{"head_dim": 32, "d_mlp": 768, "norm": "rmsnorm", "qk_norm": true, "bias": "none", "init_std_up": 0.038, "lr": 0.0105, "decay_fraction": 0.572, "decay_shape": "linear", "final_lr_fraction": 0.0, "doc_mask": true}
MLP neurons of a small language model. Each row is named by its layer, matrix (down: output weights) and neuron, and shows model dimensions 16-143. Each number is 128 + 24 x the weight over its row's rms, rounded and kept within 0 to 255. Numbers have three digits each.
Before each neuron's rows, "fires before" lists the tokens most often just after its 100 highest values on Wikipedia text that the model never trained on. A number after a token or word is its count.

fires before: "In" 12, "==" 12, "A" 12, "===" 8, "H" 7, "The" 6
L3.down363:127138160138121081139110132125114110144095108111121147147105106135118103168097149115114107156122160120128137104105181138165138146136142115133141124127139090102098086142136143081134106131144176123121098125117123153140118122071080074121137124159132142138162095136109095103169108090092151148135134111129126086114132108118130100163127108131138132101137094158193098114121093123161152149098

fires before: "le" 21, "any" 12, "os" 9, "et" 7, " b" 7, "ar" 6
L3.down336:130128083120138139118185156163134110142120154161134109164178115139116127121176133134134143112162123177120087135156110127144172143145133139104153086145114109129120155108154129115139173140135139124094142170138113152119101118140136115142118130132097135137142116131160100118113114085100143124125144145138115087153136155130143119121165123124133127110191158094122138118196144154179127149130

fires before: "her" 24, "ure" 7, "ale" 6, "ur" 6, "ic" 6, "ow" 4
L5.down218:124135146075103141166162113112125104134118118145145101162162119133128129128138167155148096149127100140087108161149131122106079084149139111130129138130135151103131127098173115168137110124145138125117152088134157114133085125117120065127117126116078180126116135136124114130165111116117146105149137193130123163137095129111127121090110120126127113172142153117129099101138101134093135129107

fires before: "ed" 12, "it" 11, "ish" 8, "ition" 8, "anc" 7, "e" 7
L3.down427:115183133160115117132090142134127090160140101163086140116124142124122160176129144085104118119150136147102098116136152141152108132115128137140131094119103121105103171153142124113144142185142121132168149137118140152118180188152130105105162131181123105120108117162103125107174142135145151151125163105118087061121112146136140103092115134124133137155155164141110164141150154126141102156109

fires before: "y" 25, "ent" 12, "t" 10, "age" 4
L5.down450:080104135138073130162098110150137159095140132125154146171133124093141118176132110148127142163125137104112114127165140165155147132101140114150118105112129108173123090158126114109121116123087152128146086112134152187119126135116169135160146131095119114069122168097131133122131128136161120142081128065142125120132065102048125112161123141145086096123121109143146084109108128131109097092107

fires before: "ed" 23, "e" 10, "il" 9, "ent" 7, "ar" 6
L3.down704:113095136154141124144123091118158123159114098107124189157117166129092101107153108107104203135108168126123117101142153165137118120139129124130122083120157136164175107135086120111129154146140144110132124143173125086121148119142165139140142151102159092143144120093153176120096110129073125127177130060124094135127164171153093098119159165109128099117138113122113097147125113113118123148147

fires before: "=" 25, "T" 23, "==" 8, "K" 6, "===" 5
L3.down668:097154150187151092157151116110099158135105155140108126114149118096146156116096106163125137158139153087148108128136111099115157150069131156117153087156176126152140122131121100098159097097123120122068146089106114141159117136128066106128123088136126144109161114149144114115140129139097104150094120122108168110121125126110174140123140121114098103190126132128142139107110114138117064124155

fires before: "==" 25, "===" 13, "In" 9, "ag" 8, "A" 5
L3.down126:141125132162135097116142156162142141145115177073126169108144134122172129112143140135104111150160154133157119106139166152174084120105138166140123087125124123122079104103107117072110118146125144140102116164131100121135120126103117140145118092127106141120103084121093100113157142080144109136152119165115087147164144105112139152104152130106099136139165095126142144089104072174141132100138

fires before: "port" 17, "cess" 9, "p" 9, "er" 8, "ter" 8
L3.down295:111117130120116111130122112100151171169134132142156154155152081129107103151083181119167158135111126127092098090138107078137108137097112093129109095105090138102130102109127119091153098132129125128124100172108137119101139106129119126139108123111123166141175123104109113142116117102129149099124157114124076081159176123137133126132106103092129133141111159087146131176125136113155100127130

fires before: "\n\n" 44, "\n" 40, "p" 5
L5.down287:172122115148123115138158130122098068160108161167109142116112139136124086106114098150108122116138161108161158167166192100107062139153153137139112094119131128125194118140126110086141117113142132148126127108141139145140159086131090142111132114113156132151158170120100135121132107123111133143130150107142117131127112127103125156154131158107177135119069153133099146121151126074106145131139

fires before: "her" 27, "i" 7, "ur" 7, "ial" 6, "est" 6
L5.down668:148163165114101135138112158107124128162152117147132179132124092145128111125125129140125147109131082136153126133137135154104165105090133079130135124133178111118125130099123142162084136152163134121191174103116128165126124175157178112110107096149139124159157093132126125159105117127136109123133123124151122124125106088085124141137108139115127132119158130092117140080122129146127137134124

fires before: ";" 36, " |" 24, "\n" 4, " in" 4
L5.down439:136142122129113119145122115153126137150136081142125129088131123109128121127166124135099096137136126095143125118169149143157152143122143139150175120145122154130127114138106130088137103126091140130128105102106121099112119151164151123095102119098083080139161116122123091148118157131156100105083153125096112125141139142100103121131190136120120123126096125124144095129118138123182133147145

fires before: "\n" 36, " |" 13, "\n\n" 7
L3.down47:123135156113132112152176133105131120170125121158130146150119108065176112158117107124077103128124160120162128054130150107133133116127103158164127110102147145165154118148125119135157127131105146143139135096113161116147121140111155134094105118157131139101111154127122164086104146107122163158117149098076103122127132128087125112080134175125145118150131115121113095138140134110148131136147

fires before: "." 11, "ath" 11, "6" 10, "5" 8, "duc" 8, "3" 6
L5.down484:099120131124094153063140153127107150166105144156142087111139099125152160091122151145111110111131145158141127115121134122108083102136055142166150146129101108154158082137158169110118105150105113126126121107119155126091170140136125143053151119132143108157172082137117109157088131124121134088107127111141128078105158122100092160110103152096154151102150147124119115168128114116131115104120

fires before: "t" 13, "ch" 12, "ct" 9, "n" 8, "th" 6, "y" 5
L5.down142:145145183127113128121123110088132161134156133093117155147110114159158162097124125131084131139119160106158143142144150087100093134125161161077054107163121157101128137136174130130094136114165087138145125135092178085135141119127136142164148118114104124112164137131114128143176149108141114147110103127090148122128123127107149134168176151160144114128119163099138149122127114157127121122120

fires before: "ia" 18, "ed" 10, "it" 8, "ition" 8, "ing" 8, "e" 5
L3.down136:124098161103139153136168126128175114126156082125155171121086157152151097101130107110103100126109141124148085155133177056169162159109117125164143103128121145104172136125150137126072134153112146111132157160151145149117137114162137106142144114125130118139147100142150115120121125132096127134168124136076125133154118170169141129144176159145165173114115076129143132142110116139144137122120

fires before: "i" 30, "als" 12, "ial" 9, "r" 6, "im" 4, "al" 4
L3.down255:144170109173120098075084136121115113146142128139120100116131140205139113109154114130119159153184147130145134097134144133146127166098085117129121155090106110127114108140148172160123161125190132119130168133073168094119096153111137146127114134150126112115172108129123088137095111164173136153131128142084110145142149131112113157135129152091091134138152126085148146140121131120086157161128

fires before: "le" 13, "any" 13, "ed" 11, "et" 11, "os" 5, " of" 4
L3.down55:097122114148133125125132128135159121136140117099129109167117140106155117143188106139106157156122140133170047143139112136153121135176158145105147075136127140123147103148119131113068180161102139133162144180120137108072137104123126147116111150150099156162097117141113161144117165111149122102114111148128126120153104157144134142098136151138142129118157129117145166162111163138119138130190

fires before: "ri" 15, "ial" 14, "c" 9, "i" 6, "ian" 6
L5.down176:153159142126110127087146129125142147088145140124097171142139106147138122120163113107129143146125113127118096145115120115144134133127138109144144090112112112145183148141132157135173115090138151144147142147107180127129135109121188147079073117084152101163152086122087087085120109103143127150145077132115109161104133185148143135116110120124111118146124119100099168156151031123137098158121

fires before: " |" 41, " of" 11, "or" 6, " " 6, "S" 4
L3.down678:121150120089133098155123099113077136096093105131150117113158122152093124152138148130101128162146158134138081063128141166163133173115098155117130119122107142132129118112145117105142163122151153125166167123098142184136123116154090171095118139146098130106146130094142127104131157095141149117097195112134147118100103102108121118151152153138101123127114129097100133095194157113149129130087

fires before: "any" 14, "le" 13, "et" 10, "os" 6, "es" 5, "ar" 5
L5.down637:117123127123215140131091178123145185111117169137146111164120143154105157098201140103150127116097106134123119127103141118145175120136121165149155140154131121147141145150123131125111124127101143141113107102202152149114128084121138129131120139046105136124112125127113153127133159096097130149124105119125164099112149158149125111113126128145150106067122129105090108154147131131122125139098

fires before: "\n\n" 28, " The" 12, " He" 7, " In" 6, " H" 5, " A" 4
L3.down613:108145139163094122066108166115123123153113113142128115153142102135157124152128123143089104110195142108170145114079120139176108081129117152137127171131092092126144107107129112090089134086135154148105122151099124155128125114090079110117133139120098115168095116145091130143154126091107108181148161119148119127118066128142138106145142091144116165139153107114188114129156112098089088133136

fires before: " to" 18, "ed" 16, "ing" 12, " the" 6, "ant" 6, "s" 5
L5.down60:102113112131152103081115146157103092137137063115140125116120159132137133126138109167133115142130142121151119134129098156115173157132104155196113100085112148142131114108105067111112111132129106125140104154159142176114115116074102149121092162122124102111137137133135132107168144126140130114101116110129116178155103131138115157134147131120086126112117132137150095120154139158142175115114

fires before: "e" 21, " that" 17, "ed" 13, "ing" 9, " to" 5, " the" 4
L5.down572:124140085117135067134129136133134106154125113130130146159118141137162151096144125113137138081170132111198121091087101127151139158112096172183128128105125112095147103173124126099140086102140132139114115122113164131132163084084085150104105156076103108132103097140160112133132153120154198138134150122108088122134150133120100117194128115094115111128116094163148124129134124123165133134124

fires before: "\n" 56, "\n\n" 19
L3.down462:133097180089055126118145147124118089142102136124087165112157159151145145148110161139115138151110157129124120128132130097127100066177156112105151102154129128114106118147127115151181091136140158104113167127157141100120123139155146139140132094074075175129137106101159173126161107132133148117134124147109137105148143137078137078127124133139144139104135130159150152122154080134121124138101

fires before: "ition" 28, "ing" 13, "ed" 11, "it" 7, "ile" 7, "in" 5
L3.down634:108137113098077123121114095097135075153134140140098141137117158141073150132130123128093122124112168131147129155094119104150140143142135161109136098130104117131122127085117130165112106178170165136124137099098159168103167139141129131115094116150148128103126167141106120138108154130126156170118148143138131140165096112097123173107113172094128113140134086140137102121164136142105122168089

fires before: "1" 19, "2" 18, "0" 18, "3" 15, "4" 13, "5" 10
L3.down357:119169102118115133136101110132148122159097119079171071131102111140141110100106112138111135071093185104125122077065144161153121148138160123172143128116106117114128139127152080152156173168135071130135106094129130165071173159131134098129115137134122140106114107146161130127129111127084132143091134103100176129161123133108088158114142146102128184129120121135090122142108126130124140137125

fires before: "v" 12, "le" 12, "g" 9, "ce" 7, "p" 6, "al" 5
L5.down683:159156103152121144129133164117167132112156158093130164145133139101134111157166128112088106163132111120106070138089110108142131106147148126091154144085118166064123145117161104105118147154131144044119150115124113105154156127144128149132130123133180131100180146139135139129146134125144110101153139153116161129157150151118112144138126125152147135098161100136113164125149103114135138152111

fires before: "ing" 27, "ur" 17, "ure" 11, "s" 5, "w" 4
L3.down731:120178143089139117156100160120063131147093097142126174129117149152119134102121168116148076083146120146170140183141109126101107095123126144158151164085135107147104137151138115151146112163111153149132141129108196146113124140153128155083126160144126129121117166112115143147116115088127125099124181158129114165117136135152141170139132101117121131114157115096076131145163166140142130134138

fires before: "ed" 26, "ition" 15, "it" 10, "us" 8, "b" 6, "er" 5
L3.down286:102073150124107143115152131143115079143147118138128221122125085094090142138115169100129146128116131138112104169075103162148122081131122112115115096138110150113122142146124114116132090175132119108146125119127143144142170154170061135131126158145141122103165145147117165161127149100106118119109144147145099063146123113139130105104133141114135092109117135131139136133115115143103126132090

fires before: "\n\n" 39, "\n" 11, "\"" 6, " H" 5
L3.down78:109101123139092102109130153128088142116113142117144154127125084120127075133136116131191082156161144143194127122090144112158140126148169117136131161112123091122119125098159124090128124086177118135112145137099153102156132125090078112130090127123127127101133126131131075129174163130115136121112160120155142127131102143116154142147105155145124128117143135095160102160113140120127129112148

fires before: "g" 25, "al" 9, "ath" 8, "ad" 6, " l" 5, "ife" 5
L5.down298:107147083125125106132134154117185156129166125141118134138125137113113128163113147110102109170146120132125162169103164088151092155125153132092106097125167105131148126129150093133135118102133138145122130117066115131100103121111192136135121133112134127116149121119119153121132150109156144148139129141110171164099136114098105122135086118147153118127142141133091142145140110147190134100108

fires before: " He" 20, "\n\n" 20, "\n" 10, " The" 7, " H" 6, " It" 5
L3.down607:122161138182136143127114138146085124149107147144148161145140167139166143117151125154161125135160132084167147118089140152161127113156118121130097124101116116137134149127101097095087116107141093135109092102130136119115158110101139139161108171097128140127131086144144104149144139110098139172126127096110133095140101123155133150111141118121152177101143105138161113102131105107124138171135

fires before: ":" 42, "ters" 5, "s" 4, "us" 4
L5.down265:149126108163121119136130165118123138084119157134140120163144143167139107116135136130129126113104181124104115127146161113116138123125128107109117096131126101149125137129153191161110138159139149148147142161154140107130139098123105119136101151131114106124147091112144180113091124185111145130084158102098092147092172141112131161152135135093147180134107130103101120088112122117148161089136

fires before: "it" 21, "ru" 20, "r" 14, "er" 5, "ter" 5
L3.down662:138133116122117132089106159142131127163106118142178119137127115143154139134122129108118124168114113163138113154142141150178134139146108100128090124143140199128155138112122128114146111101141164132118166136109119112142160126155121130134115148192100158077118085099138114122127082113120158082115159109123116124092146104160152151132145108119102146118147107135125173157154119096113097125184

fires before: "ine" 20, "th" 11, "k" 10, "land" 10, "ce" 10, "c" 9
L3.down117:096145103130119143102110141099143155152143122110108101124113094147155109171138154120123145089155092168124113133163127157138100127127120146159148161182133127086149123160097151132110124140114143123130098107151074114117123110106126054134114124133141122175170135152102070077143121137102119129104084082146099131161142148119146164137146100131126170099126150113141155138109120129118155104120

fires before: ":" 26, "\n" 18, " |" 10, "e" 5, " of" 5, " in" 4
L5.down257:136108160098142097142141117152137098119128132123103139160134118119151114125136110139189129109118176151144144125148134109148127070116149122143142144189089126123146124152097126140105158108130146106151135133163191149117129153150155073189081149098107134156115116104138105103170154156142174157102176131096109124143131144139146156131109143135107161132118125139111131141104122100157136096099

fires before: ":" 15, " |" 14, "ess" 12, " also" 9, "he" 4
L3.down432:104136179105113141157102148155092130169153138158119150158133133125130095135126160111140123101098111103118176140115152143096101160141118144137127133081128139122085101153158156134111115117132135168137096135143162102123127131139145133131125153155122114119107162110135136138169156153176190119110127095110146100136167109094149095085178133088157119153119117173147156115122143112100114127147